Part of a small language model's weights.
Training: a variant of Adam for these matrices, 416M tokens, 6353 steps.
MLP neurons of a small language model. Each row is named by its layer, matrix (up: input weights) and neuron, and shows model dimensions 32-127. Each number is 128 + 32 x the weight over its row's rms, rounded and kept within 0 to 255. Numbers have three digits each.
After each neuron's rows, "fires on" lists the tokens most often at its 100 highest values on Wikipedia text that the model never trained on.

L9.up67:106136147093145075115146173103075121131096149116112154156122108138197161091221099179116158130160150158090147122126175114099139117159105110115021108121102112169155060114108144144146096111106162134149127157176145122151173158201102127092105099176143079114114126145090091141155151074145068156
fires on: " In", " con", ",", " Am", " A", "in"

L6.up438:170111119172116121100034131134130107161086127127093115177097121101133107180106142130126184075141111099117124109134097127147108125091137092120102170146139152094148107112178119073107082117186174113110118083147128197178176165144090123152126166112120119174057122147115144087140161031158119079
fires on: " for", " of", " ", " at"

L9.up265:146118131143127122137107118125084123153240155145171162132134106107119155152110075079145169143153100155139164087146117122112135103102119100136144096128100133123128188134138146160119146107085131154181138091142160133087130149158130132107152086130186192153132148165160096154039130135104162185
fires on: " D", ":", " w", "D", " M", " a"

L3.up619:120188106145144070134136127116141121133077166127141117121136144103128120136113091207118136122156143114141155160144144121122119117102137107086178141141145167134139117107176102140191193082148084115102136083130152127104114100108161141107149186086155113193078138134186113193102049142060121149
fires on: ",", " in", ")", " that", " to", "venue"

L7.up260:177123106172137084194072107065149173144163153134156129171102072141110092054138106148138153158092134189094131144157034129121111178144106144118079172099136073090137141111137142185101101107198120159130166061123121167179099143108134074153147155045198153109056071173126088105120150133137160163
fires on: "s", "ers", " |", "ians"

L7.up461:095134106147077116150125161120125079051172183089125122123129107116114160175158086175168125171139112129108124118105109130099124112122174122077135101136159098138092094193141153145101091127148042127131110101139159149136107122092135148140193103070191125146121107159162144132145120128075173058
fires on: " and", " to", " ex", " but"

L6.up29:142110153167199167101114153145112060118145164127155174129083147133177150141157150130127155124156072143158110160082080148154089088153171128099169142116145163166141155107144101081214133123180100098134115088116141143089097088125106098145101126125151118100192097120097107110128122165130140167
fires on: " in", "y", "ues", " of", " sh"

L6.up328:156084109132129088068116176130139145119131141104140105113175114108144089119086082120196146158139119133119197095127150114102093122045164178173108098128160116141121162078125089154126077078105138136144130092121141130122118125105076152063147133143164105071097150122150129105136084103155132127
fires on: " |", "est", "ic", "ur", "et"

L6.up500:152099123146157104102103137107104179150182142164117168108143093084182176118095166202149130169093157155122122117139130136082107127096088074082187133132155081152152109158140142085140084082111092142116192159141152150084173117166126133137131121117126103145148156161149094077118119136174187176
fires on: "et", "ording", " Sc", " |", "ys", "it"

L6.up598:141134133131101073110126123102110103161136161135109253126160151111164142142202129193141096129100165201127140101119122086151083179092114159160104168069141119124106136106081119127111127176118088081112117127126159093170130097145152126120107155133092163131115135160167095159062177137124104138
fires on: " I", "I", ":", " T", "th", "st"

L9.up513:119182153102140114152155066063101162076159100161147096112118052123162053125212125176138147159089127088113107121128108125090102134085101109116156169116175191151116123087106156129087150209156126049118155104138197129123146085140094120090150138091094134086124177137133152150168150113145133149
fires on: "p", "ab", "ated", "b"

L7.up829:137136124164098106138123138163115133091163113128150135150130125126165152086117077159157080126102157126092149151079105066136151126112160116084129075154090139123144173137106110106165123103100156193194132116149156147164146136196107180131126074090166115142126165144099145188131134128103180116
fires on: " of", " and", " up", " appear", " took"

L3.up983:147156118125134053131137132124105138114112079036138126148190137089121108170157112130135195105119103158095141110071116150069149112072156075062083091114152080105101139151088134118212101067191123106175069121101130167111137095153102144154154117150130103069077199174114170173123123121156110173
fires on: "ired", " only", " It", "ered", " Lu", " be"

L3.up685:130137066115067077110090139086125107103093169141115180124152128116146180119146100115110122092130158091110168062163131071104137194085153123091166122147150138144169107135096126139084159116142120108136204112129173187138086110178132117118069147129130099168123111119188199100161118198182066138
fires on: ",", "202", " —", ")"

L6.up367:145156104203189168067107169100126118109069133130156128175140170093123098220137081182135122135131124162151209127101118102104136124095172130125162149148194093178185157154116142096144113079185101102126112054190095115106106102106166107117142132090173078096068130195089147117135098113103121117
fires on: " of", " comp", " to", ",", " in"

L6.up11:070091140144144141071121138088109142121138118108135165148187179095153117106165135130050117129129165126111154072110125078116113149121086067131119149115138113135158098138123112146126116142149161123127122116150106172136053168103122153057102149123119127114169170166147175149163141124141094109
fires on: " released", "ing", "ric", " born", "ring", "ed"

L8.up677:127140123105166144210064139068102100091123189085166130148127155136159158099099152160178083180138099134078132169139125130117116082133154103123114177130147156139183108138138094126145137111090092102143203142131151148133188118178151159128068165161176197154127080181173105120169103088113114103
fires on: " in", " with", " In", " N", " into", "ic"

L9.up936:158143156127166097087143136167126063169098186110134216149139149124171086130074131104135135146137116126158136122142174088142121172106130142141143096121141106163191116126161158087216077079140105166087139150100096146144144175140153161149115125129096079116084063112171126120123118142156073146
fires on: ",", " |"

L9.up325:094110156102158162158084181081151164059184114141120139147109054108159085137187162124115117153123091143153126168125106116150140124167166088111078166145117130177155090112114137161130122114157138121144151094117100182107098158154108126063088159149153069074174104158118127138115167153116073141
fires on: "ing", " former", " whose"

L7.up622:142078114147168124138099173153118085118133146150173190106108123139165086065148161132162186159139105131117102147171122135095111086143084155103178121111157158118104170082143099155168147147091099097111145079147123164117106112130165088147111156104111104091038100145199102129107158110104082144
fires on: "and", "b", "z", "s", "ens", "ew"

L3.up583:114120104103098124118127068134143130134154138087163078138095107090148132155120112166154111101093112173130173148153120147111127174112097178102079135136210085151120178207110113110137145105158103159106107116148179165152134140109139183098074140174132119119131080184126168115117112183092125107
fires on: " chang", ")", " can", "ific", "("

L3.up751:166164119076168113171088078133089098084154085106169114164116117127097204135142132128139088167164133137105095116130133113113140100098108140100133140039156109104102137131060129152118117161156133121132126102078148151138179119146114157113126118130170150139092162084119135182197108170138162126
fires on: " and", "leg", " claim", " opp", "lic", " parent"

L8.up262:110104130122139160141085164086127093111131076120119126154116132092172106134167123111122089146138154121150122103152148120113114119071058104185092127068138150132168150140130152182108092134155143144117094151102114176156150105131151153141096093135141125107193124136130148155164180141106107185
fires on: "ly", " more", " most", "ively", "in", "ing"

L3.up744:081149156146138074135127154172006128145082114104156137115186164130163154135170116118118174153107127135094146175112172130135080157146080132090047122112143099121170096103110125083107130112156122083225138174132203118129117136197064140147174143117201151077133096115091108057134120135121176123
fires on: "-l", "ours", " Eliz", "inn", "an", "rit"

L6.up55:170133178132053174113150110128171096175066139117151103133146171111109146118120180191105137136097157171068141135057151090162159188122118057121148086098154170156077152119115092107119143139171126195136087110090135151140155087121130097122129152142157154070146137132137144146104142124120128091
fires on: " made", " announced", " put", " released", " placed"

L7.up408:069141116127136143176088158101132068092134176181130127119104088173200099161137121189199136070091128158128108141138125124134118176161083144072090151116139137132115139084072145119124124213197132079127160131124145071064180088102051135158159218131142085072102180184188158160155148141139139118
fires on: "th", "p", " |", "ol", "f", "b"

L7.up641:133075149129103093148108133113117102131150118135169201106136103077176130121143134123219160134072116104147093110078161078094060120101108106154087170131147079148134143141076109125090072135074143128146114109150118127140146144132121136112134104124080108121157116137119156131212070125157139087
fires on: " |", "at", "et", "ot", "p"

L9.up518:141137102210116118132116137080158099059165110163107179146149115091114102114119108137154109147107200156150108103115121125183065179146111092102093101122160125120098130129099143123094177107144190096148120118134132138143130117136131034135131178087159121165140122142158098171104088132150100187
fires on: "s", "ers", " s", "-s", "es", " a"

L6.up151:176155141162133073126092092129082120153182112131114170121144064115102079182120122145118146156175120130077079135158118118149171152117133158135171145136141085143170138095139149189100134099111123125079153090129155139102155135162120094128111113066142118130145078124181106178152152094123158137
fires on: "p", "ig", "ol", "u"

L3.up639:163129127192131138108117142122073200174184140114093136040133139152091168175119051103105121195073119115128159072114128176103126130115180111152101045115150114145123074147106154102076158094117115128138150119066148089104130148148148133121135123138149126085099150121125164133145132105150149155
fires on: "ult", " Athlet", " as", "erman", "med", "ador"

L6.up201:128131134160163118115079139147146141085122110129179123138164183133156154120115106152118087191154110189110173139027131106101131152183110104186076133107161098124120150160120116136118126168161098084108140104181122180145149121117130125110152133140120101134124051207182164132099138092048155164
fires on: "g", "in", "ear", "i", "oot"

L9.up51:076167120152052093090096124071198127120192158152107188149182133077122150131110062116100131117135155129139077119146114077155130179138133115162131094147166141125102114071099117161134113147117158108114096162149126175126171137148123139115146125120094123111077156143218138068120108124098159121
fires on: ")", "$", " b", "4", " both", " No"

L7.up867:167129095150139106124167073125169127180126099142105121096073150082116117167096079128140144126139129179134202146095105140174128129116147127083114059124098095161139136124135146172110063112199149181171155128082125156201100136172122094141107147117132117085108129182115143143148144162109114218
fires on: "ed", "aid", "itiz", "ey", " men"

L9.up82:117139133087158097134092147140093124107143152154093123162103127078158138158159133130176127088137090210167161084155151097136130153099059079167124110120103078155164074142128094097166128102147141141072152141087112122173192164134097107107098234121096121141092138131131155126184149143127132109
fires on: "ol", " or", " as", "al", "ul"

L9.up1010:064182099130136078128153111123111150095125103130158154096228154149117126130170116152177177081157124123140157128081180164130051147083086140188138119099135073121200149126146161104148118094135175117120147160125148193159080079135097107121107108116174158095148125113151099101129149161060147141
fires on: "l", " to", ".", "s", "-l", ":"

L7.up1005:159090171124129116143104092139157080135121126153134176128100117134131150117125089133170099116194108077092157172167129130065098177098160095103167163174148141105110163138142138141124107167158091110123125123129187115160082105167096121048124103122136138121120154145178065128140166143074179131
fires on: " |", " of", " were", "inn", " or"

L6.up275:148110123149131125115089134111135135155124167147176117127106114085153123168120151146125155069108088157165103153101064092137149136073094098063087118111103161139147111104093088178159077101148182075109156117121158172198120114155110120124113174134127057141112053182182146138122152127127104100
fires on: " ", " for", "=", " in", " ("

L3.up870:141120116114121123118106149139159107136116100119150155075080078111162127133082157135126121105115123149106138195128130182113109151048165135093118128146201134146090140130083115122162057100177030168110150138145156188106132166106121135110106197160158150136110050115115092116149102137108090087
fires on: "ock", " Wil", " Mill", "2", " Techn", " det"

L8.up997:061152153144093132159115108203141154132102129123173103115182106160111093129162118119087106123138108193115148109126104099151111128131132186135169087100181072161115096112162112159214140124118127184127128050132112117122099164132124096136162169072124110090097141131094149124117115133110155146
fires on: " b", " band", "orm", "ul", "op", " head"

L9.up368:108148148109156131122133117089147144129220142161181121083144057103139125121140112164134115126191132104118107114113155170101115174092102100180118122137156148144105178094145095113113107194154155109132129182085153128102118116145166133172119176159091172123095147157183132115162092081090119150
fires on: "b", "f", " of", " S", "p", "e"

L7.up772:189128081142136149150153094111099142138111160128212095130157074144091126113166121131180133159184128091073119120148170152191152124163123080128052135088121142116106092143099146130125084150046149099119109091170136153070138097220092136163104126135148136059083144158113152169087143136076093128
fires on: "j", "ul", "2", " con", "h", "0"

L9.up171:120164175094112086098134061121142151158116137150147191158144175105086121159128085130165105118169120093065116144106160116121069129132180109075061104155155112174152124126127161185140111135100078179096109179152123141156147143170163110119136097087134095127065117125180136079147138119102153113
fires on: ",", " Bl", "al", "r"

L8.up333:189082108172115079126090222160124111105158085155125201131179139071134171205093087136142063151156155150139118128129100097136103188172140134114119119157111110209146161064088146123136131089136117143107107118131147166202142159116147145135135095144146075114088120119112141108095129139068076138
fires on: ",", "ing", "ed", "h", "elt"

L3.up159:162114150107117092131153132124083176150162121106110108099096111097142142132170127085111160142082149120151120154114112088154121167132134130094158195130163181161065158143145114135083121132120080116117099088114141131140087106116113121101145161103132140125118175143140171163114088093219104097
fires on: " rep", " various", "bor", " due", " Main", " On"

L9.up628:124161077104170091063090095145113150045146127134095119186185144144185097099098139116120098190155222122110156178183153090214139187058095105136129142123081112171149118109071122080159106094101091195125140104133139126114151155099162108118124126135143132077133148134138116105212126155107156164
fires on: ".", " ", "2", "m"

L6.up15:107116149128128132132088079066130124052067179100127167077114147151125142122190164134133162115125153113166118156090124092084168106139137049143166146099157159094170147095135082115150139050164171073139129042127127171122156116056128132115142099096132117172110129185117110132116110142167134133
fires on: ")", " of", "0", "b", "V", " ("

L6.up1008:118172098146140089149118143136166148158139103121165139127169105053156114061166135151129106132096118168077138108096156131093136159065104085105147195136147162128135144189085139186064113140133158124154116109160131172146108078108163132176154097136099125119096176076173139084115127120032128145
fires on: "p", "–", "an", "er", " ed", "ud"

L6.up680:107095123167131092106138147113117109095149125116104128139128131102122106158132115153167098166115082136111112112173169107175028163098084081090117132137108135107145143162102050132179137142149125113114112138132165144121150080128137148131158174138165147191155093131201137127172167105111174123
fires on: " to", " –", "ab", ":", "1"

L3.up736:139099156079150103107121191127150097156158171097096163175126108112116140158120107146107065118138099166069179117087046073135148169136176135148094093080114106142060138197116138151180141143111072157164103153122105108083164161098128073160132128158125139092100219129168152173129101107137124142
fires on: " Re", " while", " $", "ade", "yn", "e"

L7.up556:095118176150151205148129175131087090113091080086174143166142077111138127065135094157172104066165109086107093164108174130114092152129130100158161102123146131083129155128128158169073081181130159054091159129055146104079099136149087172153155129104123138155110164101124130160153128092189090119
fires on: "C", "se", "p", "e", " che"

L7.up407:158159194142082145087190177095097119100135137128173178104132128117120100102111098150121132158182084120123124118141138185110085140122155102126111122137131123106162097166155112123128169172085137129064084142169183183101134099166101116106183146100184132110093084114209130090104172134092135109
fires on: "6", "7", "D", "8", "ore", "K"

L6.up140:119209139104177111143128176120122090161105157114086109165156192095125122128103143136148169172108131154111173139136185078128114102182112140128094130121112125143161123134184103128129073138160090084130093151117133202056121161153131118100107166105084129100060111158157095130199092155126095103
fires on: " |", "ating", "aces", "ates", " who", "imate"

L8.up271:082185127160103128084136112086106125186114084172145207172137106132135100149119080151135114115173099134131144115081143092171087156117183101127195086138126145209120090159145134099181090148138095152108149106158171116143136123184195107029105079090120167126157115098156115183101077127087103162
fires on: ","

L8.up738:087103151158133098109107152150131100125127138087100110068149105102096100098108167144107184106166092081121154153123097145108109116173112116151160150157069132113127109098146063176164133100100080173147155099118153160166157156150097095150163116087146112159134105179148139126122129138071094147
fires on: " he", "ag", " an", "h", "=="

L6.up654:126201060142107125122115088056137114119127116188108156144182151097145082107131145176144080094132141130091141089082152073215078090087115168110157091123085122130128124146108113168105088108099148152140095068142163179144130089142120093133142089095123145082081160152181189150174135129095109122
fires on: "s", "p", "f", "v", "er", "ris"

L6.up212:155153123128132149083164160135095099071144212175122123084145132080126144190103166116160139121153161145160130128059089049080090160098114083164106107130138183179114096131108105133188123109153148110086131135087127175162123116140056085104129124100150103155172151144142186127080194102121116166
fires on: "201", " also", " May", "way", "200"

L7.up960:121122107129123105109137115138097098141134103175181159142154139076150124130128101138136069160111156203091108131120109159098141114085153129123137130118130132143149160137112124150177118111136097154125146183199117186121149125107165124114140146120154154170121122121111118108146103088113082110
fires on: "il", "u", "l", "om", "os", " said"

L6.up276:103142080124159017128113102133114077129092116082165108140108099200122118142101145179164112090137161146096142145135191154178144130114148111127108163046136112184166143197088105172153128172163100122115114175090126127121210159129110126082136169089128138101148134128114216144124139146142131088
fires on: "ck", "op", " out", "p", "ir", "oot"

L3.up911:132154105110142147085113146141152062132052130080142114110153141149115130085153130112124127187136108126125123163078116150068133166201149144106079144112163080136077165162138078163143128200156094079144125156191111107123096144122143175136141119048133146117113151096130106163138139105147171115
fires on: " them", " j", " Cast", " chang"

L8.up559:145121166102149125164100161070105071103142128110136145145101166114155144228117101123135151175117154177117173131123096108167100118141128094124126184129128068172117141145089115170117160061145093146136116150098139097138107153125128113126110118064133135166120091156154119203130114068168146176
fires on: " of", " for", " on", " and", " in", ":"

L6.up411:086122061193103137172052127123112106151060136131116134179163102153189156160122141142172116129133130090135147130081114114058061142083122116145125159162137138185134107122165136082131122125113112131111160098123158144189178035140069167113144128104088164122109130164134118159149110118132126130
fires on: "-", " and", " of", " in", " with"

L8.up510:170138131113092128102153166078111187143132127166122099094103095144139158118134163146144147104157127157062148094135163132155126148100129105115102115130141132158136121064123131168161066054132142131066077093137158115174192125117159131116142091079132064112097175117101163099157138119120100181
fires on: "p", "r", "d", "g", "n", "por"

L8.up199:131116146120164095198085090102145089112157129124129162153101165127103141143180103148134139139096086175105125178111016108114142102108146095086084133136114117174163162073076150140174156128117069090130164036151127121157074087119175151072151143123088132093101175167110126170110140060127118153
fires on: " of", " and", " as", "ing"

L6.up26:112094158104200122108159161100063183102194116108114183092142155083113087178124086133134177102114118132158145084121149147153084164119076125157073056144195123125110149144110088179112123093131179067114164124141156179119134112164094101092139119089112163068102094148145130154121102107093109179
fires on: " to", "il", "al", "x", "un", "s"

L3.up280:148135125151145111091134197064140099122200109131109144150177139121177174156100087137142108121050119130119155124120134106124091115124129092112075140094167101181162162200138088190093139118131071116088157165192104116112130124142125131151131136106153146100085087123117110146164114164177131239
fires on: " def", "y", " Gar", " prot", " during", " pat"

L8.up280:072143100129154095108062146152097198084132147089092135129167129064129059161158066085123137180132138132111208121127152134174141112095103108145213136102150129095149105180119144069121056157163134136124110066132122157143141077067125100093127066102112076098179179126191157145160116133129138156
fires on: " ", " |", ".", ",", "0"

L7.up250:102095148168115105187119104097105155123124160075085109120077101121123109124184094149135105116174160185157096157115116149123096116100167114107076105092168130146138100135145123135099105117105101089123114110119078154142081116146096111152157135090107102079123141128087165200145149117117097196
fires on: "A", "N", "i", "p", " s", "'s"

L6.up643:114121100206106156065125102171141139071141099101122123083120162122144126128137102126145158184212140128097168137095090051150104163089143165104147106084140082083092173161116116114111126220173137095124113107135213187155100124147128110088176091129139085145128091153145124156150112138072176138
fires on: "i", "s", "ly", "w", "ber"

L6.up343:124162178176159091076096108184073066143159099159121108152115038154172145085191142116094176071141123134110098134131104137110084119085132145085131115130107135171097091114102105157158131119121118150112128144146168114161191113108099116160157138044110118165115123123123160120091158137139109133
fires on: "ir", "g", "p", "iv", " $", "at"

L8.up618:159121148124142148146119120073090159127128109128114141166144164196157110115091109144163097187134096140111153111180116161039124148076102073114181119142184106138132132185127146101134111167088119163122091188131178149205164164139090132146170134157134157151157088153163124096078157138106113122
fires on: " |", "7", "=="

L8.up178:159149147174103179152175131073118121156140086139151130095132183152185119104188158149111151170133109103123135114098110047184140155125127145111157135109158090164143193207155096146108097096170094063099077118125131134134157118135121155047154099085157096122067126110098132135187123089162063152
fires on: "c", "n", "g", "ated"

L9.up720:112140098147163112099091164135128139101062144110134139123123143086132119113182145169135171150100159102098200110093183121162177096154134105109152131109167093111183111142147116160148078088164159037127140160190125121137112114125109115066126113100173090048138119085196126166123222104151077136
fires on: " ", " |"

L8.up577:102123115100159071153101134110094142165094204174135085129175096112148094156147100151141143138160180117132126119067137091137119164157129091145055125125125154155153103154156136154158105095140122103124179121130125130162144139072127158150152202127135092119120144130171155124170178088169086164
fires on: " In", "or", " To", " A", "in", "al"

L3.up475:169094111116116110148114148131149166154144143040176131143134120096170119091129110150121123145164112105069194090084196081149127121150067120109080081124131144143144131130085154143178080156071122108144143110129154152149123145118091156183178118062155023108186129155143165150143089108085173114
fires on: "ood", " new", " access", " television", " support", "ra"

L6.up963:135109128129151091129072141071173176124128154144161098080109102096114132131141087095132085164113117155139121108144063110210090150130153117159079151105146156164155163107057130194083117174093092123157125223138123158143113088154116118160144188102117156118107163150085109139144095087106120171
fires on: "on", "o", "a", "i", " activ", "b"

L3.up822:126151146141121152172145157133185099081096152119124149175065179096149174115143126119128111140105083130108136128161146135137190141130110144180166082122128151116155165145124169121167098077160134128118090111107141155177165125151092062124104123095135157105075167142109094126158105057088058074
fires on: "j", "s", "re", " am", "ij", "is"

L9.up255:160159088088131099140105115122085110114138096132156104140064148104138173124159163155165154086142116165140123128135120120078026138145107123108120155101161089082137103125104118156097146082094097098113119189157109128113139102166140109117153135144145146134079138175142167142111112081132187155
fires on: " w", "l", " t", " L", " g", " l"

L9.up235:152178138098170100062110114123093092070134177097151201078118109131104171113168099143124118187091157178012216144056144121099103176109159120117054144099131074130110139124092135087152130180157137103113123073138099131160126098115096087127171098104074106123109166125156133117210166076097119115
fires on: " |", "al", "l", "un", "le"

L6.up861:138120143147142088169087103109117175160133144156173173187129110108153076165132093138148181084096084156113160078109129140082140173128164105124110123182128120120179115101095098151093133140146098153130151127104116201101066082143059172123118134129135112108130138155148119117107119134113095102
fires on: "ate", "ing", "ent", "ating", "ous", "ires"

L9.up392:154144114124128166134158100157125082143110143134113149182128108127224091138170134128154131150138128170157090120100136162125084114079101119089126083124144191103066155085070125128115118163102103175065182092123180151178181079078141058141138191133096164159107150101142096069156146052164162111
fires on: "f", "-", "g", "ir", "l", "th"

L3.up166:151127187141090141205130134138120098150150122132149181129048116180138147079082161092050155069156124069052128085155098156085153132092067110125132101118167124179095114141110084130116177127129192105110135139058103103113042111141156059169147130133153105088161130129146113092068224125153138102
fires on: " film", " open", " as", " Rep"

L6.up76:102121083120199122129117170108148105123099177158151169204073119125174139074127153132161188141107106153124135144116104155038110204096125139102123126151125131141134113115106082121108119108150110137131133115171099120155168044153109138145148158120108118138122103136168112147170180119112117154
fires on: "g", "er", "or", "ing", "y"

L6.up279:087166113157115125098114126125096138079149119091138160086136171120161115132135093103119171166189113110108191132142122112099149137118101077132122177119155098123153131084132154141122148078145126085095114120158125161088106178151124134092126157132080131098082116112112135110135112124137097115
fires on: " Rock", " |", " to", "3", "ass", "R"

L7.up163:076096170106189075086074126134073109157102142162171129165064131136146135107153139124148114086119164154137133110143119157116110164098099088070170116129142136141141105174091100113180100084176132166114141079131126100085132165131169159138123192117228142129101139122131153165094167159153191120
fires on: "al", " As", " Pl", "um", " as", "ic"

L6.up264:082153178153078077130128154127063162149148111110151105106088100130126157143125102134193102173071121124098126118161134156096123114109140109187068140112140094100118117126080124149111114163106114133147120120088160143167171135182100158113118133124152162198154063142153081147090152078114218143
fires on: "a", "'", " |", " st", "u", "er"

L7.up386:104094086136152072140066183058142156137158180146127178196143153162175174101133118136112117179137181114123148109135074149070060171121075102104204143138152135168077095094090088209108113101178070136142099164118123120126106117126154174114165111119177142190129153117149040203150106092112152138
fires on: "-s", "-c", "y", "ing", " and", " rep"

L8.up757:074167139115141174085088096060164158168121175097142149099130168092155151188153159078144126079128124089153155151117115140087085138083106115115143124111177107126156114128119171146161107127126129103134142115120124122078170124142086140096156092068183084091063178191143191187143110114139208131
fires on: " (", "us", " W", " of", " H", "h"

L6.up356:131143181155108107127169164153119193118134179138142119119128103092102159119148156088216125149134164082060109114100086175144157102187143137141098157090168120162120107175079085136065100090093144101138138056168143143147154139180056138120135071082150101137170153119109173138120120127146164091
fires on: "at", "h", "l", "s", "p"

L8.up46:104093127163196121146119109125155125055129175138202120097149109108135091156111085158128170198185121102129108140092138142141121171128123071157132101095137121097162149132085078154083147064084152098089122138162121130074178120143104144064149102156124182061106063154146178072107149138113106181
fires on: "ro", "C", "og", "or", " it", " for"

L7.up472:135156093115149063122115155142071124147188181117076152097140083110142082125143093176121203119147160222147101126150153148127126161110130113170155198102118178122099110107098057162116119147123143100106139128148127142084159058106111116162084090126128071178088123147168157157116124121099113143
fires on: "l", "ig", "che", "ol", "ans", " Che"

L6.up349:106161130081158120142078122125169122054113171160116126130107095104174047098088189074129188158128070094124158119075184109157120167149120116155129128116107148064150046146141098157091095167117170105160145129094137176147071102165126153107127133165144131147203109120180132066121211157127072109
fires on: " |", " ", " /", "4", "3", "5"

L7.up994:109136125085099095125141091086126100113153132107143107148107142107178132107189095145145129161120102221078160119103208102122106157100084096097084131087098082089186164116130102118163052144092146142149149146165116121106126094131151113090162132179126105143118153140169130157168176121138143181
fires on: "ad", "al", " Al", "el", " of", "le"

L3.up641:145099131143082103138161151058110144077108159160136079115157111091149125145180118149177142107133148143152141187142128096141091124071107151134167164103134143158171196155139058147154114158194082107165130113128135151132161148045102096148127131109128151155104116131174128127095151096133243080
fires on: "'", "'s", ".", "!"

L9.up718:099124087123113124131122114143089170128124180156146154130132153091175142094162093152148137166155161143056081117119140146108111127133042174100122112174146145155118129134127091181179134199135131122141138123192172113156098113088093125092148163113159079122097132123131128151076118130093140086
fires on: " h", "B", "ra", " ra", " A", " H"

L3.up208:117124100208096159141108090165070110125120187062129178154151115097143107140135103123126106111090132182162193092166107070128122119111130098092109143135123156179093146113133076160192056149083157132099165116165133101134119131121133092075122094104129083138126124125124176149111163114118059123
fires on: " Rail", "ware", "act", "age", "and"

L8.up477:120115138096092119113101134099134182105071155151124137200154148073176073169126122162166122093148108158132128189074103144158081131097106115090065109093096098111138137162096126156124116099113082121130081162126138137153145133170096136102150202117197151140090126140092074136150189085102131111
fires on: " ", " Ad", " has", " to"

L6.up186:106066183106159103143117146123070188061132114163163131173072096155126164142142120090129102152147142136148125106081162157157113156148136124068160156133150107112174149122125077137129143194166138123104138114127132107124148093207115164112139131136125100109107076150179113127076182112197089187
fires on: "or", "in", "17", " came", "en", "18"